config.yaml
activation: "squared_relu"
positions: "rope"
qk_norm: true
extras: ["capped logits"]
init_std_o: 0.0496
warmup_steps: 328
MLP neurons of a small language model. Each row is named by its layer, matrix (up: input weights; down: output weights) and neuron, and shows model dimensions 144-207. Each number is 128 + 24 x the weight over its row's rms, rounded and kept within 0 to 255.
After each neuron's rows, "fires in" lists the words (lower case) most often at its 100 highest values on Wikipedia text that the model never trained on; "fires on" lists the tokens most often at its 100 highest values on Wikipedia text that the model never trained on.

L20.up877 [165 121 138 119 108 146 135 108 125 126 123 117 100 138 132 138  97 134 140 108 152 103 145 131 150 128  99 131 158  87 105 123 148 123 107 112 111 132 108 139 143  85 101 131 144 145 114 145 107 158 107 140 126 123 144  95  97 150 137 111  98  89 159  81]
L20.down877 [129 105  92 145 134 123 154 119 153 159 123 157 121 151 149  88 178  98 150 136 134 182 155 125  90 155 121 131 157 126 162 141  83 141 136 126 118 143 139 129 179 105 126 104 146 127 116 132 140 120 124  63 133 158 131 147 147  95 115 141 141 138 140 141]
fires in: "s", "his", "their", "my", "do", "her"
fires on: "s", " his", " their", "day", " do"

L11.up104 [106 167 114 158 128 134 144 157 122 138  90 132 122 123 139 110 163 139 155  98 130 145 116 112 176 143 139 160 132  95 101 141 131 131 112 108 110  75 147  75 100 123 114 128 118 133 139 147 127 118 142 107  91 152  79 126  93 167 164 133 120 104 126 149]
L11.down104 [167 116 145 134 126 135 108 140 123 155 156 158 141  82 136 181 121 129 140 135 185 109 148 136 106 121 146  53 119 163 117 134 117 149 138 121 127 125 106 101 131 152 123 125 146 149 106 133 153  87  96 157 175 147 136 121  90  89 141 131 106 109 117 151]
fires in: "between", "from", "before", "during", "around", "for"
fires on: " between", " from", " before", " during", " around", " for"

L4.up879 [ 93 115 126 125 152 133 175 104 123 142 153 130 152 100 142 121 101  58 126 106 125  89 129 122 195 122 102 159 101 191 121 150 181 126  85 124 103 130 129 141  89 152 105 144 153 179 145 138 160 119 106 132 141 140 136 126 160 120 106  93 159 124  91 185]
L4.down879 [138 107 165 136 112 128  89  96 140 140 118 129  98 156 149 128 138 153 124 115 151 154 130 132  69 172 106 130 112  85 146 136 131 142 130 128 136 136 138 130 120 114 168 114 121 138 114 154  80 126 121  92 105 134 136 136 110 117 126 148  79  98 152 112]
fires in: "united", "depending", "constantinople"
fires on: " United", "ing", "ers", "er", "anti"

L4.up786 [139  87 194 140 160 157  96 129 117 128 159 126 111 129 102 132 147 140 160  92 118 136 119  92  98  94 111 138 115 132 119 165 132 130 119 139 150 149 147 123 111  89 119 144 132 147 131 142 159 124 108 122 159 102 121 115  98 110 110 133 115 154 108 123]
L4.down786 [120 117  94 118 141 122 119 105 126 105  93 120 120 131  98 128 129 132  94 117  79 111 113  90 120 145 154 123 152 131 126 168 120 109  88 143 130  95 140  64 110 114 119 119  79 127 131 143 158 157 128 113 115 144 125 172 114 116 135 159  98 145 118 156]
fires in: "total", "most", "a", "years", "result"
fires on: " a", " most", " Total", " result"

L4.up626 [126 136 158 146 140 154 168 114 129  96 141 120 168 115 164 101 121  88 164 132 147 165 142  53 141 148 100 143 157 144  81 119 118 115 116 128 135 157 199 131  99  98 154 121 126 148 118  97 168 132 111  91 160 131 164 148 125 141 148 111 121 146 148 128]
L4.down626 [152 131 132 123 155 115 117 111 151 159 156 108 110 136 110 149 118 154 106 147 122  87 110 119 109 127 183 139  97 120 117 101  97 142 151 101 107 133 114 169 135 119 153 101 118 118 163  93 131 124 121 109 116 150 109 150  99  92 147 131 152 105 171  88]
fires in: "career", "history", "life", "reception", "background", "early"
fires on: " life", "Career", " career", "History", " History", " reception"

L8.up296 [137 101 125 144 130 129 159 123 154 114 143 131 108  96 123 121 118 128 152 105 137 131 123 102 143 111 148 135 117 161 145 155 128 169 102 142 169 152 110 106  98  93 144 122  96 150 129 162  97 128 138 122 136 135 111  97 127 135 112 153  89 146 127 124]
L8.down296 [132 167 113 132 131 148 140 100 121 130 110 119 112 165 151 139 147 151 151 112 167 128 128 100 132 101 125 145 161 150 155 106 165 124 130 170 127 110 109 144 181 141 132 159 120 137 115  98 161 119 145 136 129 120 111 155  82 131 127 147 178 154  93  96]
fires in: "us", "first", "american", "uk", "only"
fires on: " US", " first", " American", " UK", " only"

L11.up587 [140 121 144 155 135 118 137 112 169 140 123 114 125 108 159 135 109 134 135 144 145 136 127 134 113 127 115 110 119 121 115 176 146 132  95 145 142 138 130 146 161 113 127 110 137 124 150 124 148 160 114  79 164 125  99 106 140 143  85 183 132 143 125 152]
L11.down587 [122  92 124 126 100 117 112 135  99 165 139 173 130 130  97 118 150 115 130 158 137 110 125 134 119 113 127 177 132 125  99 118 107 126 135 113 139 164 102 100  90 140 134 115 136 118  91 148 173 110 122 139 151 156 123 121 163  76 142 108 148  67 132 128]
fires in: "the", "mississauga", "international", "annual", "local"
fires on: " the", " Miss", " annual", " local"

L4.up1017 [168 125 186 134 133 134 120 116 148 116 137 106 134 121 126 133 122 159 161  63 154 148 106 140 136 134 114 144 112 112 104 131 154 151  92 149 118 118  97  98  88 116 186 152 123 167 142 129 112 123 159 112 157 160 134 151  90 133 122 129 103 141 160 103]
L4.down1017 [ 98 147 129 152 106  68 164 132 115 101 121 105 127 107 120 113  98  90 128 171 103 125 131 108 117  88 115 138 153 117 140 132 122 104 162 125 142 129 127 150 144 142 119 127 172 139 126  98 166 121 135 176 126 143 124 134 116 120 130 130 125  81 136 109]
fires in: "in", "at", "however", "with", "the", "m"
fires on: " in", "M", " at", " However", " with"

L11.up234 [137 113 132 106 112 170 120 157 130 151 123 138 100 102 124 116 122 102 159  94 164 124 110 109 143 105 118  86 146 118 144 125 161 140 133 137 134 157 104 131  78 105 104  81 148 147 129 146 167 110 163  85 154 153 166 167 112 159 139 144 137 110 111 123]
L11.down234 [ 95 150 185 120 101 132 112 130 121 153 142 140  94 107 171 157 150  92 145 159  84  98  98 165 150 117 131 136 103 133  79 136 136 165  90 109 120 152 119 132 165 125 142 158 103 103 121  82 136  79  94 148  83 199 131 172 113 134 157 123 153 102 144  97]
fires in: "of", "the", "among"
fires on: " of", " the", " among"

L15.up420 [128 133 170 109 120 152 146  97 131 103 111  74 107 147 139 105 175 129 158 115 111 164 120 129 164 143 138 140 115  90  88 145 135 118  60 146 117 104 108 138 126 128 119 134 151 177 117 112 130  95 165 104 109 138 140 125  97 116 127 142 148 128 135 120]
L15.down420 [108 172 130 137  87 167 105 170 103 127 132  95 160 176 121 173 173 137 143 139 139 117 134 130 109 127 117 120 151 111 127 121 105 108 133  93 120 149 147 105 140 146 121 174 156  81 150 181 105 162 106 154 120 177 121 110 113 139 125 161 103 135 188 139]
fires in: "of", "among", "all", "half"
fires on: " of", " Among", " half", " all"

L4.up706 [165  89 171 122 121 154 107 116 132  88 129 112 127 148 104 116 136 138 114 112 158 115 104 151 165 164 130 131 131 111 107 166 107 149 112 146 127 115 133 111 120  97 122 121 174 136 111 135 168 124 135  90 154 159 139 116 113 113 138 137 131  99 132 134]
L4.down706 [ 72 123  82 191 146 107 144 141 132 141 150 145 134 112 144 130 153 117 150 134 139 154 125 132 133  97 125 113 127 126 103 113 144 127 115 118 136 133 105 136 150 120 122 155 104 103 103 150 121 126 114 161 159 125 126  99  85 133 166 138 119 110 125 105]
fires in: "first", "next", "new", "only", "name", "second"
fires on: " first", " next", " new", " only", " name", " second"

L8.up323 [134 132 155 127 133 149 103 157 143 160 119  68 150 150 120 109 135 142  97 137 122 110  96 111  79 155 144  77 182  90 113 113 144 130 119 129 159 104 111  82 107 114 130 133 143 140 131 149 143 127 167  63 134 144 125 134 113  95 148 149 127 115 162  79]
L8.down323 [128 112 121 143 129 117  81 135 174 138 155 168  94  79 139 106 152  70 156 135 144 163  99 172 165 144 124 189 111 103 134 162 143 136  97 125 114 113 104 147 141 141 128 133 128 153 119 145 130 117  82 170  80 119 113 135  97 150 139 120 116 124 123 164]
fires in: "from", "an", "still", "its", "originally", "of"
fires on: " from", " an", " still", " its", " originally", " of"

L8.up564 [119 104 172 143 116 144 186 128 153 136 103 112 108 149 124 100 153 146  66 136  94  99 103 107 157 108 147 107 155 112 113 130 144 140 120 105 127 157 132 148  96 123 151 137 146 114 113 207 166 111 141  91 130 128 130  90 129 101 111 151 144 126 115 141]
L8.down564 [143 142 129  74 104 118  91 111 142 144  71 133 113 123 151 131 122 160 101 148 149 155 133 151 132 152 102 143  98 132 105 157 123  93 145 130 106 106 121  78 113 132 153  98 111 141 106 117  86 159 127 135 150 153  93 133 117 137 160  98 138 100 145 129]
fires in: "the", "but", "him", "them", "their"
fires on: " the", " but", " them", " him", "ed", " their"

L6.up28 [132  86 171 160 165 148 148 132 142  66 113 133 134 113 130 103 147 116 138  81 124 126 140 127 122 144 140 152 124 116 103 114 137 137 145 118 144 121 130  90 150  92 124  95 128 129 137  90 139  93  72 141 133 181  96 133 115 149 195 100 134 130 118 144]
L6.down28 [150 162 111 144  97 140 120 135 132 168 129 121  87 120 145 159 143 166 138 166 154 104  96 106 148 136 161 121 127 138 146 128 144 137  94  87 121 130 170 164 150 136 149 138 112 117 129 104 171 149 141 140 132  88 127 113 140 117  44 164 142 111 115 107]
fires in: "york", "city", "states", "africa", "america"
fires on: " York", " City", " States", " Africa", " America"

L4.up244 [136 132 128 131 110 142 113 116 146 126 124  94 120 160 145 110 141 125 162 106 107 115 154 127 108 178 129  90 135 111 103 129 152 139  89 131 128 155 151 123 121 122 155 138 121 138 127 171 126 121 111 120 139 110 176 101  75 109 165 127 145 117 141 115]
L4.down244 [128 141 127 120 109  75 136 115 129 115 115 132 130  97 120 128 134 133 134 166 140 134 116 140 149 105 128 149 138 132 137 134 136 141 130 139 106 120 126 127 149 128 157 169 111 112 126 124 166 126 125 173 109  64 100 122 163 103 111 137 142 151  94 182]
fires in: "to", "a"
fires on: " to", " a", "al"

L6.up515 [161 155 138 106 130 115 177 113 136  91  80 143 143 137 129 118 141 134 157 164 138 147  69 107 153 134 114 133 145 116 105 137 118 140 169 132 147 158 116 115 145 130 127 124 123 153 132 133 106 166 106 153  87 149 157 138  99 128 115 111  98 116 127 124]
L6.down515 [100 133 124 154  86 145  74 156 126 138 128 135 132 130 147 106 174 116 135 138  92 164 112 136 114 158 155 141 122 149 178 141  89 117 126 105  94 114 178 127 151 141 131  78  97 112 116 109 140 148 163 129 153 120 131  96 102 141 130 143 149 144 147 102]
fires in: "on", "about", "described", "between", "discussion"
fires on: " on", "ng", " about", " described", " between"

L15.up429 [115 128 170 117 126 162 121 144 161 101 122 112 130 100 106 135 146 111 150  87  97 138 102 156 124  90 125 123 117  81 118 118 122 103 137 144  99 165 195 127  99 135 129 133  88 119 143 171 137 113 142 113  97 115 162 134 143  75 116 120 114 132 122 141]
L15.down429 [127 126  97 142 116 111 111  81 121 108  92 119 143 128 168 155 126 119  85 129 161 142 173 107  71 137 165 138 146 115 104 147 144 126 107 162 150 114 149 175 135 160 156 126 114 141 163  98  77 129 144 120 116 141 125 134 124 116 144 131 150 107 150 133]
fires in: "with", "uzbekistan"
fires on: " with", " With", "ki", "With"

L6.up401 [139 154 134  99 134 139 121 144 156 131 120 115  77 137 140 125 152 125 111 127 114 129 148 129 119 154 124 116 139 133  94 131 127 150 162 134 171 102  91 124  97 118 122  88 155 112 188 134 126  80 113  66 138 175 109 170  80 119 125  98 123 109 126 145]
L6.down401 [107 150 136 150  88 123 125 130 127 133 119 152 172 113 120 124 129 136 121 101 131 106 136 118  75 104 110 146 122 139 112 115 117 122  73 124 129 177 144 110 145 118 129 134 170 145 138 171 149 125 119 122 128 115 106 146 128  84 124 142 106 108 123  86]
fires in: "on", "of", "in", "aria", "by", "certificate"
fires on: " on", " of", " in", "IA", "ion", "rit"

L22.up983 [141 174 145  96 152 136 136 139 123  87 128 141 117 109 101 146 150 138 121 161 167  99 149 114 152 142 131 140 146 104  99 126 104 113 116 139 136 164 154 113 123 102 152 109 141 107 187 132 165 114 182 124  94  64 148 120  97 127 146 141 142 163 124 104]
L22.down983 [149 144 115 125 121 134 162 108 104 128 157 126 131 130  89 151 113 138 144 132 106 156 146 141 167 109 138 124 146 178 125 124 140 107 138 132 142 112  60 104 135 117  80 118 104 107 113 132 135 150  82 143 131 157 107 160 102 144 124 130 110 124 114 174]
fires in: "to", "began", "started"
fires on: " to", " began", " started"